Weights of a small transformer language model: MLP 1792 tanh GELU.
MLP neurons of a small language model. Each row is named by its layer, matrix (up: input weights) and neuron, and shows model dimensions 176-239. Each number is 200 + 20 x the weight over its row's rms, rounded and kept within 0 to 999.
Before each neuron's rows, "fires after" lists the tokens most often just before its 100 highest values on Wikipedia text that the model never trained on. A number after a token or word is its count.

fires after: "." 57, "one" 9, "," 5
L8.up845,208,204,228,165,211,212,193,202,223,212,246,155,204,215,194,205,209,179,207,200,194,241,183,215,168,215,199,201,179,179,199,192,186,193,186,160,205,190,203,225,183,251,217,230,169,184,184,202,173,191,207,211,179,200,235,184,207,193,214,218,191,212,187,217

fires after: " O" 35, "O" 9, " T" 8, "T" 5, " h" 5, " that" 4
L3.up1341,206,230,184,213,185,185,235,167,210,178,200,202,176,177,231,176,224,197,200,217,183,218,199,206,192,231,211,222,232,195,205,182,198,183,180,229,219,175,201,191,225,168,192,197,186,199,192,200,228,152,195,224,191,204,224,179,201,225,198,203,157,226,151,212

fires after: " " 29, "s" 26, "ne" 5
L3.up1017,196,178,172,202,211,191,227,184,227,203,196,189,188,168,211,220,194,197,176,204,170,238,165,185,190,200,214,209,193,217,228,208,179,203,156,201,190,189,190,230,191,228,206,193,199,208,192,208,188,186,230,184,203,174,187,210,208,192,206,245,186,218,182,170

fires after: " to" 33, " by" 15, " the" 5, " from" 4, "," 4
L3.up1675,197,201,209,210,174,205,208,249,215,214,192,181,168,175,200,244,258,200,179,189,187,158,159,172,208,182,205,205,192,194,222,203,194,207,210,182,240,216,195,151,191,194,187,205,222,194,221,210,216,199,193,180,170,208,200,188,201,205,213,201,206,184,200,217

fires after: " " 34, " f" 24, "ough" 6, " F" 5, " B" 4
L8.up1012,201,201,198,218,225,192,191,188,212,158,239,180,185,188,184,215,213,208,183,226,200,182,184,220,208,150,226,194,186,226,182,176,167,248,216,201,206,202,210,234,229,219,192,222,203,191,205,222,170,202,205,155,212,197,163,237,210,223,195,161,187,239,168,227

fires after: "s" 25, "er" 13, " p" 10, " " 5, " trans" 4, "re" 4
L10.up590,201,197,177,188,202,212,235,147,170,202,176,189,217,207,201,220,170,172,149,227,222,194,177,199,193,187,226,198,179,176,180,226,177,175,230,192,186,178,231,191,228,200,186,174,220,207,195,214,210,194,214,216,198,233,197,217,208,181,196,192,182,196,188,214

fires after: " " 33, "." 20, "s" 7, " by" 5, "-" 4
L3.up150,227,213,210,199,198,207,232,208,182,214,195,213,214,145,181,212,190,189,217,201,162,191,170,183,221,183,219,196,203,187,224,208,161,221,183,171,188,187,174,181,194,212,213,213,233,221,183,215,226,220,213,198,168,191,213,202,190,200,204,192,201,198,203,174

fires after: "." 24, "==" 11, "===" 9, "H" 8, "\n" 8, " " 6
L3.up1150,189,225,204,191,221,192,247,181,179,202,188,216,192,197,205,187,181,197,200,171,228,199,203,188,223,183,195,222,215,214,221,197,173,228,209,191,187,176,225,223,173,188,200,213,216,191,193,225,181,173,182,207,203,196,216,219,220,178,165,197,197,187,203,211

fires after: "." 63, " " 6
L10.up1314,175,228,208,193,206,194,211,191,213,207,183,205,218,179,189,187,187,157,191,194,150,189,172,198,200,230,237,197,219,209,200,184,204,184,209,185,184,214,179,195,185,177,230,229,209,219,214,232,192,215,206,212,203,203,199,189,215,240,167,220,209,194,171,210

fires after: "ed" 26, "it" 11, "t" 7, "ated" 4, " " 4, "at" 4
L8.up560,200,179,196,187,187,204,192,179,242,201,183,186,167,240,210,194,200,196,184,197,170,202,174,222,214,130,209,228,218,201,228,222,188,234,161,229,227,241,220,186,225,264,197,224,219,182,163,206,185,215,192,200,215,206,233,190,208,208,191,209,190,237,195,193

fires after: "." 92, "\"" 6
L3.up603,193,189,213,174,191,186,237,199,198,185,217,221,223,180,199,199,213,200,192,186,211,204,176,197,197,217,227,205,195,199,214,195,192,230,190,174,182,209,228,212,204,206,172,218,180,167,192,219,201,173,190,185,165,206,222,185,183,217,193,167,179,213,176,244

fires after: " " 76, " \"" 11, "s" 6
L3.up1724,228,206,223,180,208,171,209,183,203,230,170,205,232,172,189,204,175,194,213,222,177,173,173,211,202,193,222,186,202,211,190,176,152,238,197,205,205,197,172,216,169,227,225,225,217,188,189,210,181,199,210,208,161,204,198,190,199,181,178,181,209,193,197,177

fires after: "s" 24, " |" 19, " F" 8, "f" 6, "n" 6
L8.up1436,160,210,181,237,188,214,206,215,215,214,180,183,195,203,205,180,198,224,202,199,201,220,217,197,201,200,188,188,195,197,193,210,207,223,186,185,173,201,198,186,200,197,187,208,230,224,219,193,215,185,217,198,210,184,225,250,205,233,182,202,204,230,179,233

fires after: " " 37, "," 13, "en" 4, "s" 4
L3.up1474,235,253,174,214,233,194,216,208,215,208,192,151,235,200,208,223,199,197,210,208,154,225,225,201,226,191,218,182,206,177,192,188,193,213,182,218,188,152,215,206,208,237,226,203,221,193,174,203,214,187,206,185,184,168,195,215,197,198,195,243,162,198,208,175

fires after: " " 25, " f" 13, " p" 6, "er" 4, "ed" 4, "in" 4
L3.up1200,205,209,216,188,180,224,188,200,225,234,252,155,227,198,212,203,207,185,212,217,173,162,178,212,217,210,218,168,185,230,194,176,195,205,170,210,186,182,198,206,232,208,205,203,203,172,184,216,130,198,195,240,213,192,189,234,181,224,180,168,227,194,230,192

fires after: " re" 20, " sp" 20, "s" 17, " qu" 9, " Sp" 6
L3.up1711,209,204,192,173,213,219,184,167,160,231,191,181,189,209,169,191,194,195,241,206,208,182,193,211,189,177,216,182,208,249,214,208,183,216,163,187,179,172,258,218,193,167,197,185,173,184,187,209,239,210,209,192,194,229,195,195,208,198,197,192,203,185,153,213

fires after: "re" 41, " re" 12, "e" 7, "Note" 7, " F" 4, "f" 4
L3.up920,196,165,196,215,236,219,171,180,191,196,243,178,173,213,219,241,209,192,197,205,210,171,199,184,218,200,168,244,154,198,218,197,208,210,184,203,190,190,199,226,208,224,202,190,195,199,204,208,212,186,170,191,219,224,216,174,208,207,219,217,221,156,232,231

fires after: " |" 22, "-" 10, " S" 9, " C" 8, " N" 5
L8.up1612,182,228,195,214,197,206,231,205,207,200,216,215,205,198,194,201,198,217,186,217,216,191,194,191,199,194,194,235,214,246,219,178,202,235,200,185,213,179,207,218,205,198,243,201,221,191,186,181,237,196,143,213,186,230,207,172,202,240,216,194,194,223,200,172

fires after: " " 49, "o" 10, " |" 9, "|" 5
L8.up244,186,204,206,176,203,169,188,198,201,219,179,232,201,186,210,157,183,146,203,218,162,187,203,232,184,188,205,223,178,193,175,161,210,203,207,205,207,231,160,205,216,212,206,201,216,214,215,201,185,190,202,207,174,193,188,201,207,208,167,189,202,170,179,217

fires after: " do" 11, "ba" 11, " N" 9, "an" 8, " La" 8, " Ba" 6
L8.up377,182,220,207,177,185,193,237,197,194,217,156,234,206,185,220,200,165,193,203,208,202,162,206,196,199,171,217,221,228,209,223,217,209,180,196,218,200,180,219,194,204,205,198,193,203,220,213,185,205,222,178,202,195,207,204,186,203,244,218,221,154,192,214,194

fires after: "." 44, " However" 14
L3.up884,224,177,206,196,205,225,208,209,208,206,194,195,185,183,209,249,169,201,185,202,205,193,169,180,206,187,205,228,207,197,207,215,188,230,162,193,178,193,206,201,196,206,225,202,229,204,214,197,186,166,223,193,201,199,203,202,206,197,184,218,187,218,148,205

fires after: " |" 84
L3.up137,167,184,207,176,216,238,182,212,242,158,169,198,195,181,226,186,211,224,209,184,167,234,169,184,181,210,219,223,190,217,203,231,211,200,181,177,164,185,188,182,206,255,191,215,189,204,174,212,236,209,195,162,184,191,189,198,175,221,221,188,197,174,237,234

fires after: " " 42, "," 15, " h" 12, "s" 10, "\n" 9
L3.up1271,196,236,193,174,232,195,237,214,208,175,217,204,189,199,193,204,198,181,188,202,161,206,191,191,190,185,201,167,218,197,196,176,183,234,188,210,198,172,212,187,190,203,234,184,178,217,198,218,199,194,188,176,190,173,186,208,215,226,173,197,225,216,195,188

fires after: " h" 24, " can" 17, " did" 8, " la" 6, " H" 5, " we" 4
L3.up151,215,209,209,181,203,167,195,201,232,194,170,185,161,172,184,209,193,199,233,169,211,167,157,191,210,183,198,202,234,222,198,215,190,197,192,180,159,190,207,213,199,197,208,222,192,231,205,234,226,195,194,211,204,199,201,205,218,191,208,225,178,194,160,196

fires after: " |" 39, ";" 8, " U" 6, " (" 5, "F" 5
L8.up1629,205,178,227,182,215,218,208,210,189,228,176,193,194,219,202,232,208,220,184,186,190,197,174,234,199,183,224,201,183,183,185,180,150,205,170,160,206,163,173,211,194,207,187,238,213,152,181,190,189,201,195,181,238,170,153,211,189,203,165,211,191,193,175,226

fires after: "." 24, "\n" 22, " the" 6, " U" 6, " On" 5
L3.up67,219,216,212,190,255,196,167,212,211,196,200,198,195,203,167,195,212,192,179,217,183,226,193,227,183,197,208,184,182,175,209,204,190,180,200,214,203,183,196,182,195,185,209,204,229,158,201,192,204,215,196,171,165,202,224,189,201,204,190,246,227,203,190,205

fires after: "\n" 39, "===" 11, "A" 7, " E" 7, "==" 6
L8.up1730,188,204,218,227,219,194,249,202,189,205,214,253,184,214,244,193,239,233,186,189,179,211,179,174,233,204,199,227,190,178,230,208,190,204,192,192,178,219,200,205,169,196,211,192,214,223,194,181,207,233,213,200,209,229,215,187,189,213,164,201,179,207,224,231

fires after: "s" 23, " re" 12, " st" 9, "-" 6, " Re" 6, " " 4
L10.up452,217,210,187,241,197,210,208,223,243,197,221,188,179,219,209,198,203,202,195,230,170,205,211,216,207,203,195,203,167,138,213,196,177,218,170,208,212,194,220,187,174,233,200,213,212,177,196,222,218,207,207,203,202,229,218,221,203,218,227,224,191,229,213,185

fires after: "t" 20, "n" 12, "g" 9, "l" 5, "w" 4
L8.up1082,185,212,180,179,156,255,204,185,199,245,216,187,165,225,216,184,208,172,179,200,230,192,188,205,206,203,191,183,211,212,211,211,202,221,226,205,176,174,214,196,169,192,156,209,215,170,191,231,233,197,142,220,225,211,201,234,199,208,195,162,191,241,187,229

fires after: "\n" 46, " 19" 11, "-" 11, " Year" 8, "===" 4
L3.up1354,212,185,212,179,220,188,237,219,202,245,212,193,174,250,242,218,215,189,178,221,175,201,172,214,223,193,188,200,223,195,172,195,174,218,192,196,217,183,190,216,202,188,197,190,211,185,194,187,224,178,207,203,197,213,184,193,208,189,246,237,196,177,206,225

fires after: " G" 11, " K" 10, " T" 9, "y" 9, " Wa" 7, " H" 6
L3.up996,201,213,141,211,193,219,217,189,233,223,205,207,235,215,189,229,228,206,221,182,174,207,171,164,206,176,206,210,230,234,229,203,194,214,214,229,205,202,214,189,179,185,226,177,188,217,176,223,242,214,173,202,210,165,220,222,211,223,184,209,173,202,167,202

fires after: " " 33, "-" 21, "|" 9, " se" 5
L3.up1651,235,205,174,198,178,203,213,193,190,204,195,180,198,166,190,218,210,198,211,208,166,223,202,206,225,165,199,196,190,185,202,192,212,177,187,211,182,160,205,189,223,185,190,181,215,196,227,191,193,253,208,226,209,185,210,196,179,212,226,242,206,159,219,151

fires after: " 0" 19, " 1" 14, " |" 10, ";" 7, " 2" 6, " 3" 6
L3.up616,191,209,183,167,195,196,175,223,205,224,202,157,193,219,180,206,192,183,239,215,174,224,190,185,199,228,181,213,192,190,221,170,164,183,159,217,189,174,220,171,196,232,188,217,190,170,216,208,229,191,189,188,180,158,206,221,165,202,206,203,209,173,215,214

fires after: " S" 29, "S" 16, "s" 15, " St" 8, " Sp" 7
L8.up36,188,212,194,218,192,160,170,228,218,199,180,191,190,182,174,169,209,158,202,210,166,166,192,217,204,230,215,180,201,215,199,167,175,230,198,201,196,192,206,202,186,225,234,201,165,214,170,216,199,200,181,213,183,242,194,205,178,200,200,186,154,236,188,187

fires after: " " 40, " F" 6, "," 6, "y" 5
L10.up24,205,203,213,181,214,188,215,167,195,202,218,188,192,189,184,175,171,217,240,210,181,174,219,202,225,195,208,209,166,215,151,186,172,210,181,180,207,203,215,233,236,207,209,234,226,217,172,214,229,237,221,205,224,193,174,202,218,171,191,195,190,194,220,222

fires after: " " 39, "w" 7, " T" 5, "t" 5
L8.up1146,171,198,207,187,193,223,194,173,215,207,198,203,195,192,173,177,209,182,208,164,193,192,209,186,225,173,209,198,196,220,235,209,194,174,218,205,207,193,212,185,208,222,201,183,184,164,186,229,188,241,216,189,194,198,227,199,165,219,193,183,196,233,191,217

fires after: " " 45, "ho" 12, "ra" 12
L3.up995,214,214,158,195,201,230,199,196,177,210,236,186,175,183,213,174,198,174,206,226,202,232,162,195,222,180,179,223,219,188,183,225,213,236,183,228,199,191,153,188,209,224,239,201,194,200,172,240,197,194,210,205,202,195,210,198,190,241,199,182,216,232,180,230

fires after: " di" 15, " to" 13, " f" 7, " ex" 5, " Ch" 5, "tri" 5
L3.up1010,245,237,197,202,199,207,164,225,216,186,234,171,163,214,199,181,197,175,191,179,194,217,213,175,202,179,202,245,217,173,222,224,195,184,180,176,219,196,202,246,210,204,211,206,184,200,224,205,185,210,200,212,205,192,185,181,197,174,204,211,204,199,213,226

fires after: "s" 66, "us" 5
L3.up1540,179,230,229,208,214,236,188,171,200,204,185,200,158,194,202,179,231,191,173,214,225,226,185,161,202,226,196,163,211,208,187,194,211,202,183,181,200,161,242,234,211,193,223,224,211,206,194,235,194,221,203,198,213,167,185,182,170,202,195,197,225,220,189,234

fires after: "," 48, " season" 8, ":" 7, "s" 4
L3.up719,200,215,208,212,181,198,184,216,221,221,195,191,200,201,222,194,221,173,166,198,209,183,153,191,232,216,214,213,207,193,197,197,176,186,203,195,217,186,169,219,215,199,200,170,242,229,233,181,202,160,184,193,173,230,203,193,192,232,161,214,212,201,208,184

fires after: " re" 30, "'" 9, " for" 8, "our" 6, " Re" 5, "s" 5
L3.up27,224,231,182,174,221,219,158,226,190,230,198,150,216,171,204,220,213,210,215,220,192,214,203,195,210,189,212,225,187,177,207,215,179,225,231,207,159,197,216,159,194,181,224,192,209,176,172,203,210,212,209,223,178,238,213,211,181,170,202,187,215,179,195,215

fires after: " " 31, "," 15, "s" 14, "vo" 5
L8.up1334,250,190,229,199,187,179,220,182,231,239,216,186,188,211,236,226,220,227,204,212,182,181,190,179,233,206,207,222,191,202,191,219,194,204,181,246,233,172,201,175,193,197,246,237,204,223,173,218,211,183,202,224,212,198,181,200,198,213,209,167,206,222,200,204

fires after: "s" 27, "," 17, "es" 8, " S" 6, "us" 6
L8.up114,208,228,240,207,166,212,212,156,227,219,189,194,216,208,191,192,212,209,213,205,187,188,180,191,205,197,202,211,226,214,211,209,203,213,182,198,208,163,178,193,215,172,197,199,201,194,197,168,193,160,195,234,185,204,196,212,175,188,195,216,217,167,173,214

fires after: " F" 38, " " 21, "s" 6, "low" 5, " f" 4
L8.up1624,182,229,229,188,211,180,224,170,222,240,176,210,236,206,232,178,183,213,237,176,206,196,187,178,218,183,211,202,207,201,205,200,204,181,193,228,182,197,196,180,217,193,166,196,177,164,198,221,193,169,203,215,197,178,195,224,210,192,176,226,230,195,181,209

fires after: " (" 26, " was" 15, " as" 8, " |" 7, " –" 4
L3.up376,197,187,175,186,217,232,210,235,205,197,246,214,199,186,210,197,207,167,187,202,148,190,223,205,218,237,190,196,166,210,186,237,188,220,181,203,211,201,215,193,176,208,238,224,215,196,167,213,236,177,206,206,226,212,186,218,183,218,210,228,172,167,207,213

fires after: " K" 30, " 0" 12, " D" 6, " G" 5, "Q" 5
L3.up308,199,180,209,195,185,190,208,233,231,218,168,172,205,183,163,237,219,166,217,190,191,204,148,169,222,201,183,188,219,211,179,206,162,204,196,218,180,191,222,195,193,192,193,212,175,180,184,219,200,219,183,155,190,202,228,223,205,214,180,208,184,204,164,193

fires after: "." 37, "c" 16, "s" 7
L8.up1695,233,224,195,255,246,161,201,173,218,223,178,200,154,207,203,188,226,169,161,203,240,198,180,188,186,178,202,191,204,191,200,207,205,189,183,167,177,152,231,219,230,207,204,218,194,183,181,235,165,213,209,216,205,198,238,192,223,199,255,214,237,216,167,215

fires after: "re" 22, " re" 15, "s" 11, " con" 9, " to" 6, " Re" 5
L8.up1090,202,189,192,198,194,247,202,200,205,214,245,190,204,219,204,185,195,234,207,228,227,204,182,202,208,182,201,203,189,161,164,214,206,213,217,187,212,192,213,181,203,203,164,202,239,175,206,215,178,208,199,214,201,205,231,230,208,172,205,213,211,202,184,197

fires after: " 19" 23, "re" 9, "ce" 8, " at" 6, "e" 6, " October" 6
L10.up728,223,225,223,207,224,235,206,242,194,202,203,195,152,242,188,228,197,199,190,218,233,193,212,230,222,198,204,200,186,209,177,187,228,221,186,171,216,162,187,210,216,201,201,158,238,211,236,234,218,185,191,244,206,240,231,217,182,195,214,203,190,183,182,236

fires after: " O" 24, "O" 8, "78" 6, "l" 5, "E" 4, " Bel" 4
L3.up862,190,225,194,236,167,202,197,191,199,179,223,198,170,243,193,182,224,212,201,212,203,202,199,210,203,251,190,178,212,229,209,194,208,177,175,224,215,188,223,164,200,143,200,187,192,183,184,218,182,189,202,199,192,189,196,208,149,209,196,221,168,195,146,249

fires after: "." 26, " f" 8, "f" 6, " re" 6, " to" 6, "d" 5
L8.up856,218,225,200,220,201,245,222,204,212,201,202,206,186,209,209,207,162,185,212,224,202,185,153,175,193,198,204,185,188,197,216,197,180,230,211,187,181,148,193,205,193,211,175,192,227,212,200,230,223,223,192,190,180,177,219,222,193,222,198,198,206,247,182,256

fires after: " " 57, " S" 7, " C" 4, " in" 4
L8.up1475,190,227,214,211,210,208,215,182,194,223,224,231,223,242,206,197,202,205,160,211,200,169,199,221,179,194,226,222,180,183,183,214,166,218,203,196,214,199,197,200,195,244,194,215,206,173,171,226,222,221,205,211,204,227,191,178,193,222,221,208,172,192,196,202

fires after: " " 31, " a" 17, "s" 11, " so" 8, " the" 4
L3.up1576,198,186,218,221,182,218,230,173,231,168,251,203,178,206,213,190,192,193,225,204,202,219,199,218,207,189,212,170,199,207,194,205,179,223,167,193,168,219,162,203,206,248,224,237,190,201,195,191,215,174,188,217,108,203,203,238,215,229,171,208,200,177,212,214

fires after: " " 34, "." 10, " 2" 6, " 3" 4
L3.up159,193,190,191,149,174,194,195,175,209,218,230,208,157,204,187,212,153,190,185,228,189,189,198,205,190,202,197,220,168,222,260,237,183,222,181,190,231,213,180,185,200,205,206,201,205,189,221,186,182,199,174,176,161,215,192,245,199,193,201,219,197,221,173,197

fires after: " 2" 23, " 1" 16, " |" 12, " 3" 11, " 5" 8, " 0" 7
L3.up175,161,162,230,199,196,160,220,214,222,186,172,203,209,207,213,170,221,163,193,190,199,179,214,215,203,179,187,186,203,195,212,181,175,201,194,209,203,212,208,225,202,176,207,195,188,226,211,210,184,197,219,199,175,211,201,226,169,183,218,229,200,193,203,144

fires after: "." 14, "B" 11, "," 9, "T" 9, "F" 8, "S" 8
L3.up1629,191,194,197,192,190,214,211,171,189,190,213,203,206,189,179,209,209,215,247,223,227,222,196,170,213,214,176,208,208,164,202,211,190,243,173,226,191,213,223,157,204,205,200,225,209,192,203,201,204,160,194,181,190,197,230,172,184,207,167,213,190,219,169,218

fires after: " a" 19, " F" 15, " f" 15, "\n" 10, " ch" 7
L10.up804,176,155,161,240,213,208,201,193,178,196,243,171,209,237,194,211,204,185,163,176,212,226,153,230,203,193,193,167,196,174,196,174,207,204,218,200,201,202,201,178,174,201,175,198,220,221,225,191,199,168,223,181,200,177,226,220,186,227,190,178,227,195,205,225

fires after: " F" 12, "fin" 11, " f" 9, " Bra" 8, " La" 7, "la" 6
L10.up299,216,182,154,246,221,211,179,166,154,201,229,215,209,188,202,219,210,204,165,194,199,212,187,188,195,193,222,230,220,211,199,201,191,192,218,214,192,183,249,216,177,206,158,172,198,171,213,176,205,218,175,213,199,182,229,206,206,223,215,195,168,197,181,184

fires after: " |" 29, "," 13, " the" 11, ";" 7, " and" 5
L3.up402,193,183,223,177,196,186,201,184,190,190,234,181,173,181,181,180,167,200,217,191,150,177,230,184,197,216,185,194,208,209,212,247,185,188,164,200,216,179,219,184,196,211,228,201,213,178,180,180,253,222,217,183,214,181,201,193,225,187,215,214,231,161,200,224

fires after: " " 45, " re" 5, " de" 4, "ho" 4, " co" 4
L3.up1227,186,177,193,173,218,207,209,204,218,231,227,193,227,250,227,171,185,234,204,227,209,214,197,227,202,175,191,194,185,212,189,168,203,185,222,234,209,213,244,185,181,200,190,224,220,178,188,234,192,179,202,238,228,160,180,210,181,255,223,179,199,222,198,209

fires after: " " 41, "s" 15, " S" 14
L8.up84,173,222,189,187,207,197,237,169,225,220,179,207,209,188,227,177,185,177,153,231,221,219,173,229,183,204,189,173,179,208,181,206,179,185,181,185,180,181,225,200,208,205,184,227,235,203,200,240,194,204,202,189,194,224,217,213,178,228,171,198,202,235,189,209

fires after: "." 43, "_{" 4, "é" 4
L3.up978,233,166,212,196,193,254,196,183,206,200,238,189,163,209,193,219,200,164,213,212,185,191,168,205,212,233,242,223,178,178,209,204,212,194,170,209,162,175,218,177,188,206,220,211,206,196,221,232,214,154,173,196,209,164,200,212,180,194,192,176,170,203,174,192

fires after: " S" 34, "s" 24, " " 15, "S" 10
L8.up261,189,191,230,203,204,183,222,163,201,208,213,166,214,188,201,184,217,204,207,181,172,197,196,166,204,213,186,202,212,172,201,163,189,198,199,204,221,194,220,169,223,204,187,189,180,220,204,210,199,179,211,194,187,169,214,207,191,219,164,199,207,181,203,215

fires after: " f" 41, "f" 13, "ed" 7, "th" 4
L3.up813,226,166,191,201,200,208,183,172,214,193,201,196,189,215,208,183,176,218,223,223,178,218,195,201,199,211,240,206,192,201,235,220,184,219,173,195,214,199,157,180,210,238,182,196,196,194,190,222,211,185,237,210,223,187,194,222,179,202,203,196,204,217,198,248

fires after: " |" 31, " " 12, " the" 10, "===" 6, " hold" 4
L3.up1275,208,193,189,200,193,213,165,224,243,187,196,174,230,183,178,218,187,185,213,229,197,166,214,168,210,173,192,173,207,204,212,185,170,213,200,189,213,188,169,211,180,206,212,246,225,221,194,183,167,222,187,187,173,215,205,252,188,172,170,228,228,140,192,195

fires after: "s" 38, " " 7, "board" 5, " S" 5, "-" 4, ":" 4
L3.up878,180,189,209,179,176,202,195,217,225,201,173,179,233,171,185,176,207,196,191,199,182,149,215,155,208,195,184,228,214,243,198,222,199,230,193,193,168,183,223,187,207,210,194,204,180,217,193,201,244,193,199,202,183,209,193,189,225,214,204,195,185,183,194,210

fires after: "," 33, ":" 12, " |" 9, " that" 8, "$" 5, " 0" 4
L3.up76,205,208,210,214,209,194,193,224,228,214,201,218,179,191,197,194,207,191,186,199,188,199,195,202,206,191,203,178,240,241,220,180,177,181,179,168,205,170,192,193,213,201,208,193,205,195,194,185,197,188,209,184,180,217,200,213,215,168,176,218,208,185,189,191

fires after: " |" 21, ";" 17, "li" 10, " V" 4, "en" 4
L8.up912,202,168,237,189,196,238,206,206,241,235,204,224,216,243,233,222,209,210,154,206,208,209,171,203,178,202,233,221,182,178,206,185,160,179,163,178,212,205,196,206,191,202,192,195,215,189,196,235,208,229,163,193,222,230,222,209,209,207,195,160,221,192,235,220

fires after: " |" 25, "." 13, ")" 12, " " 7, " 0" 6
L3.up306,180,172,193,167,187,173,193,176,199,219,205,184,180,198,170,177,200,207,179,220,173,186,162,187,230,211,183,245,220,213,198,192,170,257,170,177,193,204,183,202,212,229,223,196,201,182,224,185,208,206,197,191,155,170,240,171,173,202,211,182,207,210,169,223

fires after: " " 27, "ju" 7, "te" 6, " women" 5, "ro" 5, " |" 5
L3.up46,184,201,204,182,165,236,209,209,233,208,208,237,246,173,234,220,222,218,204,177,189,173,180,208,198,224,224,184,204,217,185,204,200,197,180,196,187,167,192,224,173,215,193,214,180,217,212,208,184,222,194,188,176,175,209,206,197,221,228,210,188,177,243,190

fires after: " the" 33, " The" 14, " It" 9, " an" 8, "," 5, " a" 4
L3.up20,198,210,227,187,164,160,158,224,205,159,198,169,196,180,204,192,220,187,229,179,230,181,198,230,211,209,185,194,212,185,206,186,171,214,204,158,186,212,219,190,161,188,215,211,186,188,211,208,206,204,199,183,183,241,182,166,206,198,188,240,212,172,231,228

fires after: " " 30, " S" 19, "s" 10, "%" 7
L3.up855,205,169,201,208,189,183,208,190,230,222,192,224,231,184,221,167,172,199,206,208,204,203,189,200,216,224,223,193,214,247,184,183,167,174,152,179,172,163,187,213,218,190,205,190,209,188,192,206,230,213,209,193,188,212,225,219,203,194,161,203,218,168,198,181

fires after: "\n" 56, "." 17, "P" 10, "-" 6
L3.up551,207,218,210,170,201,178,205,239,206,180,228,223,198,197,178,192,176,176,219,200,175,241,201,211,208,224,175,205,219,176,203,174,192,238,194,202,189,204,195,201,193,232,215,219,181,202,218,199,198,221,209,200,188,187,202,194,173,231,200,210,198,212,202,190

fires after: " F" 33, " f" 17, " E" 13, "f" 9, " re" 8, " con" 5
L3.up677,245,201,201,226,216,215,201,161,208,219,181,180,189,194,227,202,184,224,182,186,202,202,202,199,206,190,181,187,228,207,169,192,209,228,198,198,180,210,196,182,180,178,164,196,180,200,231,221,200,173,176,191,181,196,203,215,185,211,193,209,220,187,153,217

fires after: "\n" 48, "==" 20, "D" 9
L8.up300,163,209,229,217,193,196,189,167,203,227,191,218,211,162,208,203,211,218,156,224,174,236,191,193,221,183,192,248,164,218,203,186,187,244,210,186,215,188,238,177,231,193,212,175,218,217,198,232,184,180,218,192,205,218,188,192,191,240,185,220,192,221,206,206

fires after: " " 37, " part" 15, "s" 6, " member" 4
L3.up1274,238,159,160,189,208,177,233,209,203,222,209,203,207,211,192,225,212,203,182,209,174,234,183,235,207,210,187,158,179,214,175,200,182,203,207,215,201,200,196,195,202,214,190,196,209,194,150,199,219,228,224,204,173,181,192,206,214,215,230,244,200,205,187,158

fires after: " " 46, "ed" 7, " was" 4
L8.up1384,201,211,165,226,251,237,223,207,216,201,215,212,221,203,192,163,225,208,153,190,201,182,204,195,214,192,193,197,209,201,192,217,197,197,185,223,209,199,186,176,199,207,207,231,220,193,193,244,197,205,209,230,208,190,197,208,156,217,219,180,198,195,175,194

fires after: " was" 15, " re" 13, " is" 12, " be" 9, " are" 7, " as" 7
L3.up1555,201,182,195,222,183,246,245,204,206,178,196,173,175,198,226,224,195,180,200,224,191,203,215,214,233,197,181,203,192,222,176,205,174,186,198,223,194,173,201,160,186,207,194,197,204,192,188,233,215,181,192,206,202,218,194,198,182,168,172,226,202,157,198,187

fires after: " |" 33, " 4" 7, "." 5, "b" 4, " 5" 4, " 3" 4
L10.up1437,164,193,196,246,189,217,250,163,197,203,196,248,190,210,208,196,199,177,207,218,216,180,195,205,200,164,204,207,222,224,177,197,203,200,169,226,229,193,180,204,213,217,180,189,210,201,223,194,203,171,216,195,194,224,235,205,191,199,208,220,222,209,228,179

fires after: " " 19, " Pa" 7, " R" 7, " P" 7, " K" 7, " p" 5
L10.up1079,226,242,210,214,186,228,228,175,226,198,216,207,219,216,212,172,185,195,202,207,217,187,214,205,190,194,182,205,204,218,210,168,177,194,241,210,204,163,240,200,214,176,194,211,223,197,209,186,181,203,191,223,199,189,191,185,186,208,159,165,195,183,171,196